Weights of a small transformer language model: RMSNorm before each block.
MLP neurons of a small language model. Each row is named by its layer, matrix (gate and up: input weights) and neuron, and shows model dimensions 0-95. Each number is 128 + 32 x the weight over its row's rms, rounded and kept within 0 to 255. Numbers have three digits each. A neuron's up and down rows have the sign that makes its largest values positive.
Before each neuron's rows, "fires after" lists the tokens most often just before its 100 highest values on Wikipedia text that the model never trained on.

fires after: " f", " a", "F", "re", " F", "ron"
L7.gate385:111143117109126128178126085159163127130113089131108101134151119133187108152138098061176135129149059098124115154051097172156174116138189098101152138073223134126089139078145099106149096109123144128129081140113179145094133197093114104118141149096143129120117145132104110092126108136146126141
L7.up385:119118107184188128106173117102096109159164171118181108144143124171148101112156118127147136171114122120131169152159127190078108116119128145120153108168144164145162085072182182157152122093145098101092086103171134161097121091094080182113149103123101103077139145040098148136100166150195102138

fires after: " t", " m", " T", " c", "p", " M"
L8.gate184:177126113095155102148188141201108072081118104152120131140154063099157098103120142140185113138139103136165135162080161140128139099181124113123130125117124148169076065131152161112120135103146098163129188117154198107124114121129139148096155087113121079134155132090109148154078127162210119065
L8.up184:097106123105140119138128101141118105114161126141122140164114082111133156108152159118155112110111148143101122124093117123135200166101150109097130110158131160124125158201126108138128233149151089166122125187121191078097114085124131112119174093183151134108140058124100132167135111135166180100

fires after: " |", ".", "|"
L6.gate212:096122109151170134084071063140136097171108094114107124129133076115110110100167118055149142127186115091112110163095174133095086143120197176168096120146255169078125107111150166155116091086153127180108140072115095098160111149156135095089181136100153159184098112158124149117078143111177101135
L6.up212:114119124144151113159157166141126116162091158142137131151116160106095115253110164111138121184146134158068165050143076098139148128124044119130141085072070148139139136157120119141122124121146111154110153170109122140150112146129111124146116130103129125052139118106164086190167082168038111174

fires after: "1", " l", "2", " Pre", " Be"
L8.gate299:081121097154137104188085169130167166112146113063121111119097102097101189101117120118129102144116159081166112192075158103126167148122145106168116196222163130124135144138182102104105104122122153135104136087121126141084144102164143086130121170121079060143120110150130099085138141147082160146
L8.up299:073151126081099098109128117133111175084144079159151137156133183137139182162194119127078102040071107127128105167119143093109132165158096139166107081094122052137155149134146116067066088123146140106143194139093076116152144099164063148124156130092129206135144139128134115100176136068113137114

fires after: " O", " S", " No", "-", "/"
L7.gate247:167107159115091123159128136120129112128163148128102129131097111094121179097143209136180152119212153129155129119115139149147173183112116089077102129131201193124139138079163101123132137070083144114194172164138125204134160116106109126105095171135152068122131208109136094128170164155153170116
L7.up247:155117091085066083141127135169149116128117143133041129113132183108159071184097126089140207118171099138136159124118137145140125146195093110116088138129144103086150100055209136093126122138136159191115128156134140175120176117066110127149126125103113084181115112163119172140218160146118144110

fires after: " U", " Sy", "or", " gen", "oc"
L8.gate160:142124107129087134207162131099112123109131168196135125090105155151100122164147188137082158084101108156172117176203131148103081078115113115075142096147074123189113188093147137085151115107098149101103139080129156143169150127155177128133066136164125126176110162081124107163131139130148129124
L8.up160:113169112133097136136092107117070098113097072150135140128159088166080151128147107123118143088118149113129166219149110093116142117163165076160130056182103104122134113061131154119125136102196095091102179138104130131151184142140121150134153141204213107133123123115145135095090132134123122124

fires after: " the", " Ar", " M", " an", " The", " National"
L7.gate121:147105111112123070165120134095137151147040130173110197192121118064102164122122081118126201186104168190130115108161109151135103164121115119168144106113125143147111108122102129124157165082130138117126111113135115140114089136090163107131168105135159098106119040130099143048137117080156157123
L7.up121:135112139115142109169100145115142116147143095188108188196163121064135151121154147103153187196137135165134119111134113127128077151149186101209122127112069089124100168069085130087115104087187131126183148119116088199164071146109149148142157155106121066108130048114138139034102151105134145159

fires after: "8", ".", "6", "7", "9", "2"
L8.gate258:144165094094154100144111113178087073103158179109183146127140113148151146107146139057092156158103174111153073166148109135042148100090158132128113114159087111112136170183155099228135101162182171184142088095178155108121045159112083103063183050119125088170080126161196132121146143145127136141
L8.up258:091132097120105120111127161133129129127071094106166083163133119148144069173135094201104129110074074161104125127159196152190126142175120146164107176188117101136166118154143114158093116128088075086124089129102120135127148164161104120125125117138114114074175147056097065129146202075124080108

fires after: "|", "-", " ", " (", "yn"
L7.gate388:122130124116183158128197078114121153100153098116099125125161110136146105137131182174105082082123140153179113109168117087086139112175124139155115118021104087128089157165131160058104138124112119081177157126103179100151142114127097112092140177104095179166177078165184142122158116138112114084
L7.up388:133108105144110145118084132129175168087125051089129175116158121079171148149139163129045195114107073174124172042137095141139175110182076087143113153121113123108143115122134139120108105084147107139136142143126098114093102158143068067129163098133074137166147117135123148080101133078125155113

fires after: ".", "6", "|---|---|---|---", "2", "3", "5"
L6.gate341:128153130143193133141129148148154094085113190093161097110094161167158065134067110172083131073081124072177143151088070099104102115145183166129100145165129172095171122139109144125161132177146139143104157117117098105065110147137141117150174155152096157104140119146129134106157164133082096095
L6.up341:157077134134174141110148144164153136124135145118138034142110146143154084172090110130120116092099105119188165121085086151123071116144161090131088140121160131106141109135155184139114121117114144189162183103180084100061130148104145112132152148145146124144119119143107084077175105076152110111

fires after: " m", " M", " w", " f", " sp", " v"
L8.gate303:091166166108143138157115210100147083108131115149190036125166104076124078100082125081134115170135188133085131146123111061091149115119119126129136177149135110153150136181141136149147134112177123125107157136156167106111086113113090133080148104106163093134142094197103124119160127095103190109
L8.up303:095169128055158168107105144098177125096139158095110155089101128101179081117111068100167178155146181110089150138112090116107191162114129110129131165163145136118124149100145128116094161137081087095099146087196171104166115079134093060114122124085093112115084142131164108164164115141106146123

fires after: " the", ":", " T", " of", " The"
L6.gate43:111056105154112098114180118122150077148098137127117102127076117066112203093198081123139166123077093154049106141105130183135060171119112141131063056099115176114118102094105122115166140116169091120100142161123147039140106160121158114173121052117129120162120136128126148140080080178189100113
L6.up43:124051072149100118085117101130127048115081134116133168128085135062138164131168102052145160124115082125071125163081135140190110142124155143086073088098131159113161098144075132119193109127191082126095148104128171109175095105149176095181142043133132170166166136135140139107110124117228086135

fires after: "|", "\n", " M", " B"
L6.gate255:093164114130148117131114121155187130113154137109096133127155060116172081134126120128082116113055120135155104133205146163180160144109084189154149149114135132131093141063148129133092103089105120206149096111115113113124155137168137087132093180153115130178092139101067105196127180153114166133
L6.up255:169135167132185143196151142175187097145124166121090050142189127184138196108125141143072132118159150146172118115102151129145173123138159149160140130125121104135090136115153138162169104173069149148057128118118120104211135110177100127116092149141064105175119122105067167150123090138135104162

fires after: " w", "ro", " Sh", " W", " sp", " Se"
L7.gate202:054141150102138095119216123094137118160169108071096119118088131121151162183103121135165147177076178105148137121130181112135128147068114083118116174172138085111086084098134151134120125133141073100190153071107091157116119129157141100057118067101096116118120187166166086205100139127108123100
L7.up202:152178132097108173137093141112096121128152147052096133117104127154136121108074114164166136108146142137147159179156183110135109070145139098145121204150200203149178081073160144146110094153111146145100138128158075191115126061167117142112162086184093125164129130122128161155187168123070137154

fires after: "1", "he", " He", " ro", " h"
L8.gate327:093144116117157130201101095086123136120161130099121125105117206146091180087097165108147150125201139089251094083123106148172096150144149119117074095144111137111180108114040106116158148073152159102092124115101079135058091131135139119124096128137126198147133180148157101088182162133081062093
L8.up327:111124131112109102073204092148142131095056123086117115069130073079119132140145138126110119170145117099157126134117131119109123125155129172115128125058103163131090149104109123096084127100124085142146176095137118115111111164100128087038101080119082128099104189072141082138097107154153148145

fires after: " At", "″", "°", "ill", "ad", "it"
L8.gate271:089113106139090066137153125064122135178122119070119102196129122169155088151128090084151086120116114107098152116143143081117146106083087081115177170087083152176134108128117107113063151107103142107106135117098125141117125093096156127115141067114144152126136044079147108130030132114097110102
L8.up271:139130107071200118117142164123100182145175144123204148149087170168160172164076168127192166085106133125144143101155152126091135140125090150157140092175113098134247113154130100112149158210094165171144134107119108172154105089096179091132127135133101184143107120136148087164131150130137105148

fires after: "S", "\n", " (", " me", " Co", " S"
L8.gate426:141135115098156114107151133093132160157150116100107153160052086081195177153102174079131174096176171172129100159141095135045132137077072120158119097139142176165089126102129180165109155186151229107166136129126118159130131121129147093108153156170071124135181102065088138135135157135169135116
L8.up426:167150146084113123189108127101208097122161179129088127103137123132135131179209164134141161080087214140201143088085098095095108084154120149132135115121143138164109152111112124131111094164143177136155115146152138144110112120157125153119149131199141128151073084150135181142126188223132160073

fires after: " ", " (", "0", "3", "4"
L7.gate71:130195109160088156130127118106122128170138161136159206126130127157122140087108184171177084143141167115127138143113108135080139128099111130127171116041100073089139146101141110146133122161225168166114188109139135142181116113121113110117125162079177107131095127161117166126199157150147108120
L7.up71:147114136064093175125082104153118195094156099127034208122144137182167114103074146112156154102117141087083148132157123098151170095125140166146193157074138120134127103118174140106068150120141118119146102149075185161127153183153097143088130127160167080131176120118112147134111128122106162139

fires after: ".", "ation", "2"
L7.gate82:156108119111079164176105124156079129135180171116172153140139095124129116125124104111111148157104156104155182106106121124091049135134077147169127157171108159123129190151052196137151097121127155136118172164121150121120111118129145104165143090136068122105172062125144150106140126125058141121
L7.up82:117132136061210123116113138171128139105119104102183145152102161136136110085116134122120119188142107074189072125141100112100182087125121137172141184077130136159168134112121168102116138146094136132169131150152129145109106123118159095086171128157080099166147155090167104130135160161102108176

fires after: "iss", " Phil", " Pr", " inv", "inc", " dec"
L8.gate81:079127079110137097098148101134128112136130093157182204138089151182133103135147157130120102142155140122115114120132103083130107087141136109145147103120114055085087137071086105154116110093112072101119084108148151083119106184129170107128073065092148179115093144125129139125077099074128083124
L8.up81:147150168085196150117099161135165113107165137166148139158078162098119125145174180168058104129139110113100122118072144139169134180107119157159200132122061118102128140086099102202076169136125129130175157154170128163216096124130127120221156145118109122088089156071175136099160111141137143125

fires after: " f", "f", " st", " dep", " a"
L8.gate112:044115093099127159094130150155126134132110132085138105149129150097130157124134127090141134139107140119111153146186110100153115188071189098109138113198157117122135147130091162075105116143130144116146050119178183124128104114141147086140103112134073100124084147087077071086066132121234168127
L8.up112:146170186117125123139143091081090171137084149078092160125145138110145118180117112174124088138121118099102103109085151154095138169234140179118103133144123141169078185139099092167142107113090166099132149174155076172110119148092082148140092087101171135169148155074184169117121123132087114126

fires after: " the", " The"
L6.gate50:148160157108097173109163068116142128101121099139092174149062111104141125089119161116161137120131159148156125121164099197111123156138100149107125080160098170109139105121137152113144154071142094124136138136083192158092143149130163112128079101136143141150086107113137142060149097154207160089
L6.up50:178167140144134167074146105082102130114102137123131142140102097076130099097123130133156162125102151161133141165160078129108102114115174158116108131155119204096158075135166161147121122063153104139157128098089157174160163102111178103138147118111195120120126115166143130099088115147085186098

fires after: "\n", " n"
L7.gate219:133125096198164122099078131079103129081115173083099159144115083110124139150067215153129200126156177114158162125116155129166158177165103087144089111167218123135140086100108127134154131104202151159093142106160154134109152131167135108150182121124091150185127162141104139126182076167150146100
L7.up219:112130170146089115183113177072122129124116146070155134103152159161120095157070100194127087094125168083135140129149193126079150071171139077103145133122090118113157151121150104109176099135145102125133138131081157120189141119110169157085100080138101138129159228078137145164195115169162130118

fires after: " |", "|", " ", " Count", "1"
L5.gate391:126126158127121174156122121118089101134113093128051131164111070153123078105141108122105162149204107089137186108116111098160125103114154116147167121131179186127085115140086132110088157177138109099099112124131182086186110047161135149139110130109188132105117133117088111129093092132136092167
L5.up391:100096161147121129132127129114116136131094161102198148106139073139121106146140080091114131081167120188143150105138135107124084093126136193135120150155175133118080156100151125153104129108101117090144130071119186153154157118148134153146176129109148119126142088121142108153103059042153174162

fires after: "-", " o", " O", "\\", "y", "O"
L8.gate394:154121129124151129107184106154112214094116059233154117101138151149114167139114096164159110070173129173114144145083103149088131200075073162161121063063116105121133089108116163092135210077162111161163152137147145138145161153159074096034127204122127112140103121132133123116186100106130128060
L8.up394:132139137138136148175165143123130055126150173089091180182128100118185168172106118139172105078120110143145099159115053126152154169113183123107131103158146122111144111131096114062203107097130123084139186168175147085152180138139100138152176111150141072152178125099152080106173126151128166134

fires after: " f", " Sp", " n", "p"
L8.gate333:079075142137103114136064148077023164190125152106139081078102037151115092122082079105093129115100159106108104141165158173097136100143152075174110097155136139145199125198132159068128159128148074121096109116079140131137166173130104115108147159102068145128136157122116163120135118123142129137
L8.up333:146082176149075152108139181144179178132074139131078113117202156135159158151154156092135175142110169131113134152139127134133108175129137127097124181113139168185111086174137040098137145141063162147120162162078137116104152114174131157102160141136177162124203094102123144148213151124108136171

fires after: " f", " F", "f", " ex", " sup", " re"
L8.gate98:160179128081157152106158147066071118133151025086127085097197111129140107109115093095172106121162130150086123167102087129104151133186113051178067156107218150166150163148087146106109127133135143119104097111150075144117109098169129162126117161080132073145136105177139083132071133192182200140
L8.up98:160120101116107082166099111109059077168163083157110154174128028154183146109117116094139115113112106161127146146115124113135181108160044116089115122087079126133134091092157180136159151154175100169082074084138124134143152082139081097104072133105126099176095143139129120185116192163155120164